config.toml
hidden_size = 320
num_attention_heads = 5
hidden_act = "gelu"
norm_eps = 1e-05
rope_theta = 21700.0
tie_word_embeddings = false
init = "uniform"
init_std_up = 0.0184
lr_mult_o = 0.696
beta1 = 0.9
lr_head = 0.00924
decay_shape = "linear"
final_lr_fraction = 0.0
train_tokens = 553600000
dataset = "wikipedia_en"
MLP neurons of a small language model. Each row is named by its layer, matrix (up: input weights) and neuron, and shows model dimensions 80-207. Each number is 128 + 32 x the weight over its row's rms, rounded and kept within 0 to 255.
After each neuron's rows, "fires on" lists the tokens most often at its 100 highest values on Wikipedia text that the model never trained on.

L3.up219 [157 166 132 119  85 184 198  41 196  97 155 162 171 114 105 171 145 165  20  81 137 172  92  79 137 123 113 125 130 124 195 177 118 100 141  78 122 176 131 124 126 121 126 127 214  99 137 135 156  94 135 114 166 150 146 157 139 174 126 107 106 137 171 163 131  62 142  88 195  89 181 122 134 119 104  75 110 108  95 152 179 130 122 145 123 136 161 147 186 145 102 159 176 108 109  64 137 132 126 114 108 145 119 135 143 120 129  85 135 167 101 161 181 101 129 127  95 139 124 131  97 107  95 195 179 112 143 103]
fires on: ":", " written", " involved"

L5.up568 [150 140 158 154 117 153 197 113 165 103 198 132  95 107 120 122 160  90  94   2  73 198 144 118 145  99 167 152 165 118 167 182 132  77 147 131 105 141 139 101 127 148 178 111 111 119 157 154 127 143 174 135 165 132  83 116 130 122 123 110 154 109 160 119 151 135 126  70 174 111 134 106 130 202 142 112 108 146 133 105 104 144 147  65 151  65 116  69 149 107 109 120 110 140  97 125 192  71 165 106  97  97 114 111  92 132 180 135  78 139 135 135 129 101 148 148 122 122  59 123 207 109 164  34 160 111  98 113]
fires on: ":", ".", "r", "og"

L3.up536 [172  83 128 145 109 122  99 150 129  70  79 142 183 186  47  97  74 105 131 111 177 103  98 134 140 131 122 164 176 104 101 111 104 194 160 164 122 138 154 183 159 176 172  57 104 120  49 115 167  60 123 128 148  90 143 117 113  82 123 178 133 128  92  88 137  99 130 103 162 125 136 123  92 118 160 138 138  85  84 182 216 134 136 138  49 138 173 141 106 161 162 116 139 158 112 176 115  94 169 142 100 127 136 148 110 159 142 115 117 132 159 123 161 142 115 160  81 141  56 107 139 129  79 143 144 109 150 164]
fires on: "t", "age", "T", "des", " held", "itor"

L7.up285 [140  55 120 153 131 151 109 144 106 109 158 107 141 129 112  97 136  82  96 129 134 145 117  78 106  90  76 127 156  93  96  70 103 162 127 133 145 139 168  66 129 141 113 120 104 106 145 156 102  99 131 121 121  68 129 118  83 162 126 120 139 109 110  93 128  96 112 136 143 121 176 133 102  91  83 122 115 107 153  97 117  56 129 119 146 120 142 103 159 109 147  85 120 171  82 148 156 206  52 175 159 148 112 134 155 182 154 105  97 106  87 143 145 147 132 144 140 148 114  42  77 135 148 147 119  82 138 158]
fires on: ".", "\n\n", "\n", " |", "|"

L3.up352 [ 84 176 121 130 129 156 109 126 161 137  85 173 159 150  42 144 149 106 112 116 142  90  93  49 110 116 150 154  84 125 114  87  68 157 142 208 129 162 152 165 119 142 103 161  93 132 109 112 135 104 112 108 120 100 151 100 134  93 158 116  67 128  97 114 131  74 124 119 155 130 146 130 121 116  49  91 134 179 180 111 140 153 101 111 121  83 232 127 121 148 161 132 129 158  73 156 133 132  77 209 155 134 113 149 127 191 122 114 144 115 126 171 117  86 148 202 107 113 164 110 162 111 172 166 182 118 163 156]
fires on: " album", " Player", " game", " movie", "ien", " written"

L3.up181 [ 88 112  94 154 172  89 146 132 156  53 119 142 148 109  82 121 134 129 123  87 102 119  97  91 129 127 107  77 177  99 123  99 133  99 138 142 109 107 167 149 157 163 172 111 158 140 126 122 197 155 113 149 145 142 182  68  83 115  66 206 148 137 146 111  71 165 175 117  97 147 139 135  78  93 144 144 120 125  63  99 194 138 141 132 111  75 176 124 168 146 123 152 117 201 168 180 134 106 168 138 118 155 111 113 116 133 112 135 135  91  72 155 135 110 125 121 128  95 123 147 121  98 156 172 105 139 104 158]
fires on: " team", " held", "D", "age", " race", " happen"

L6.up436 [112 129 158 101 144 187 129 125 102 134 172 142 137 132 119 142 138 107 137 106 105 151 115 103 169  70 126 168  97  94 183 131  90 109 134 114 154 173 130 147 143 146 135 127 114 160 139 104 105  48 133 112 185 101 116 103 129 139 160  43 146 144 129  88 149 145 227 153 206 105 133 109 145 118 106 135 107  85  69  58 152  50 129 108  97 145 123 147 185 128 128 139 116 127 112 157 184 160 132 120  97 141 173  89 144 142 158 131 112 115 154 165 207 129  95 137 164 159 119  99  88  62 161 115  98 102 156 187]
fires on: "s", ".", "ns", "-", "th"

L11.up530 [ 95 174 148 165  95 123  93 129 180 120 221 135 154 211 168 123 105  97 136 126 141  78 169 149  99  91 174 130 130 132 170 128  96 166 174 121 111  89 156  97 114 115 169  92 158 103 134 107  73  99 157  86 102 147 100 107 136 146 156  77 133 106 146 177 155 136 159  66 151 114 129 121 147 163 131 147 110 181 129 153 169 148 113 119  97  87 113 119 148  95  85 137 179 111 124 100 149 193 124 135 155 167 114 132 146 125 161  99 178 149 148 158 172 121 144 118  96 128  81 121 126 165  68 131 147 133 136  97]
fires on: ",", ":", "."

L6.up86 [138 173 124 178 152 136 203 189 163 131 111 147 134 148 113 115  78  88  29 151 108  85 106 128  74 165  96 148 151 120 153 150 111 145 133 189 152 160 148 131 180 152 177 101  87 162  89 136 117 133 112 125 127 116  97 142 128  92 119  77 175 105 133 114 152 171  67 104 141 122 143 158 126 101 156 144  39 104 168 149 120 189 123  94 111  54 150 215 128  87 118 127 101 194 134  87 146 185  95 180 100 113  88 124 152 168 151 174 114 147 112 130 151 118 145 140 112 120 171 126 168 138 151 161 108 125 133 110]
fires on: ":", "dy", "y", "ke", "in", "a"

L3.up616 [134 127 126 133 135 143 173  80 103 153  97 170 143  86  76 132 123 172 149  78  59 164  75  60 170 100 155 166 133 147 124  94  98 130 134 129 171 149 175 166 117 109 137 133 116 140  90  85 113  84 119 141 212 144 131 165  89 107 126  43 184 150 138 117 158 126 162 123 193 147 139 145 134 104  89  85  92  92 112 104 158  86 121 163 107 138 180 127 139 128 124  79 152 154 126 131 139  83 173 147 138 141 145 153 104 128 139  93 145 150 110 133 121 142 155 127 183  96 190 126  67 116 160 128 125 108 130 138]
fires on: ".", "}", "-", "u", " 2022"

L7.up303 [133 196 144  84 100 109 146 145 155  74 177 153  89 103 142 153 126 119 157 100 125 167 100 113 129 133 154 101 176 120 161 126 117 131  96 152 115 139 124  95 103 139 184 105 104 158 174 137 170 139  68 116 187  77  35  41 129 114 135 129 157 123  82 103 103 161 145 104 177 143 142 164 109 125 118 169  81 136  91 150 137 227 155 103 113 111  85  81 128 108 135 114  98 210 146 126 124 173 159 191  79 123  55 138  91  99 173 108  96 109  95 131 141 143 122  56 126 151  75 118 166 116 134 166 172 141 150 135]
fires on: " |", "c", "'", ":", " =", "."

L2.up277 [133  80 135 119 180 132 101  76 163 155 139 118  94 169 101 146 149 105 145 150  82 100 124 115 141 176 157 142 175  99 131  74 157 125 140 138 136  83  67 134  46 129 117  70 162 142 147 146 131 151 160 167 175 146 103 103 171 104 211 102  94 125  89 165 175 119 167 149 118 141 147 114 117 140 118  73  80 111  60  52 120  93 120 133 152 121 145 177 150 118 163 162 115 117 184 120 110 104 142 118 135  96  77 139 116 124 128 124  81 116 127 108 173 122 159 176 167 124 161  88 161  82 130 151 171  84 155 172]
fires on: " Ro", " Ac", " Sch", " Ph", " Const", " McL"

L6.up83 [ 93 130 158 157  92 175 129 140 172  67 178 170 159 121 100 113 127 133 158 150 108 115 136 168 191 113 143 135 153 129 106 135 112 169 109  89 197 107 195  82 148 103 128 102 118 122 123  65  54 106 163 109 130  98 153 128 122  97 112 151 115 108 127 153 168 160 159 126 183 138 115 110 123 105 105 135 136 170 103 104 120 111  68 126 143  76 160 163 183 141 144 167 155 154 176 130 101 149 154 189 147 147  72 124  86 182 135  69 131 158 131 173 132 121  98 160 122 115 122 114 169 135 184  86 108 119 102 121]
fires on: "s", "m", " –", " by", ".", "d"

L3.up110 [145 137 148 144  99 139 115 175 156 106 120 119 148 118 101 123 151 121 100  83 107 173 108 119 171  98  76 130 150  96 162 179 122  81 172  81 109 182 106 148 143 100 142 103 190  84  69  75 144 137 186  99 178 144 115 134 107 110  95 126 158 129 188 142  64 136 177 126 138 101 144 116 130 102  94  80 148 143 104 164 156  86 172 107  81  97 111  95 133 140 218 116 159 121 165 135 126 120 123 174 133 130 118 146 107 118 143  72 114 136 117 134 110 139 167  83 102 117 175 105 190  88 152 171 151 107 162 166]
fires on: ":", "-", "pec"

L5.up350 [183 130 180 119 130 130 119 136 115 116 135 146 124 165  75 123 130  62  74 147  95 188  88 183 112  76 121 162 168  47 156 106 127  61 152 154 127 151 114  90 115 152 126  81 183 112 121 157 145 140 132 153 126 139 104 121 182 100 148  82 159 159 148 126 130 110 132 124  95 161 157  94 105 150 112 131 142 173 121 128 149 101 126 118 160 125 111 111 111 158 135  70 133 185 155 122  51 132 125  82  64 125 171 150 169 169 173 162 192 117  86 147 113 119 172 101  61 122 101 123  98 135 135  64 119 105 140 117]
fires on: ":"

L6.up442 [122  88 155 108 105 153 186  95 175 130 155 139 121 164 136  99 138 158 147 168 117 169 124 117 120 104 148  97  93  72 167 124 164 142 174  82  98 130  99  91 168 149  83 115 111 111 174  97  83  96 126  83  99 117 120 162 146 130 161  51 104 131 163 107 179 132 133 200  88  72 158  83 129 116 120 116 103 152 151 142 142 153  79 119 120 114 170 143 157 133 161  93 168 159 144  93 195 172 105 139 160 204 130 152 190 123 141 116 170  69 111 160 129 160  97 100 157 141 129 146  96 129 112 106 222 109 141 153]
fires on: " /", ".", " +", " |", ":", ","

L6.up513 [165 168 141 140 103 109 185  60 182 156 159 136 120  66  72 146 126 146 143  62  84 158 128 135 148 169 164 109 151  74 116 137 113 115 131 106 157 195 173 117  82 141 113  79 175 111 183  63 188 163 169 130 156 151 129 112 103 179 136 101 124 128  76 103 133  93 209  89 161 173 176 153 110  76 128 106 116 122  92 113 125 106 162 116 138 171 146 137 120 125 157  77 133 122 126 105 169  91 173 125 118 157 112 127 116  75 138  80 105  95 109 124 130  78 154 167  88 124  74 102 126 164 100  99 114 121 134 119]
fires on: "on", "–", "*", "r", "."

L3.up262 [190  59 150 164  95 153 165 123 151 140 133 111 117 155 112  65 167 120 177 130 132 117  93  77 135 149 110 137 168 110 140  94 107 106 113 103 138 102 118 168 126 121 126 176 106  82 165  51 121  67 133 161 135 100 139 110 126 120  94  86 146 107 121 146 125 121  97 121 154 123 113  85 168 174  77  36 156 149  92 131 155  82 157 148 153 146 144 140 111 178 108 162 157 133 150  88 174 114  70 172 113 149 163 101 164 158 150 111 110 139  97 176 144 137 143 116 134 176 116 104 179 103 174 146 174 113 130  94]
fires on: " used", "ity", " use", " attention", " appeared"

L5.up384 [148 150 122 172 121 185 209 174 121 159  98 227  91 141  82 149  90  97   8 157 156  92 108  86 192 132 140 112 188  98 150 106  79 149  97  75 180 132 163  63 100 177 172  78 138 162  87 153  96 128  94  84 157  81  98 170 107 125 168 100 157 138 143 121 146 141 149 117  72 112 184  84 129 131  72 128 116 118 110 145 204 145 155 167 109  84 175 100  89 140 107 116 115 236 131 167 147 182 172 141 133 128 115  88 140 139 153 124  83 125  85  94 127 135 168 145 150 137 104 127 130 131 137 115 114 114 133  87]
fires on: "e", ":", "l", "y", "t", "n"

L10.up29 [ 68 135 144 102  81 167 138 181 227 137 149 147 147 102 180 182 124 117 143 106 107 119 125 121 147  62 195 156 107 120 136 119 137 131 137 126 102 116 168 106  92 195 207 112 161 115 190 131 119 102 165 133 121 176  74 110 134 100 151  77 155 168 117 166  85  36 130 120 128 103 150 164 132 109 136 156 116  99  50  64 160  95 102 107 113 111 139 150 145 125 108 149  78 109 190  72 139 164  89 153 104 164 161 123 129 177 103 131 111 127 112 174 171 126 108 128 144 111 135  63  98 129 169 116 130  89 130  99]
fires on: ")", " E", " A", ":", " U", " O"

L3.up48 [ 99 160 171 133 126 146 136 204 139 119 133 105 130 174 143 144 139 152  98 129 141 167 106 174 124 111  70 118 163  57 162 158 153 166  85 103 159 123 126  98 120 139 119 114 180 137 128 122 158  50 131 228 173 111 129 123 121  83  88 111 132 146 174  98 172  97 124 130 179  97 168 128 120 152  81 103 127 130  82 170 143 100 123 123 125 177 196 196 152 118 114  65 133 136 111  84 118 113 135 120 118 143 168 171  94 126 142  91 146 150 116  85 168  82 121 118 116  94 133 103 120 154 128 210 150 120 105  82]
fires on: "-", ":", " following", "at", "im", " by"

L7.up205 [117 107 151 138 169 128  92 152 102 106 175 129 171 118 130 127 120  98  82 152 119 140  81 126  96 119  99 176 107 103 144  95  80 124 167  76 109 136 136 180 181  97  93 124 125 133 106 108 122 116  89 133 157 124 141  91 117 111 127  60 132  97 121 104  91 104 168 160 130 158 119 126 131  71 147 143 115 113  55  75 126  96 120 172 102 104 207 105 184 103  85 182 105 115  86  83 158 159  54 102 161 140 103 202 159 143 143  98 117 106 112 157 157 120  74 190 144 149  97 137 140 143 166 144 105  85 144 153]
fires on: ".", "\n", " |"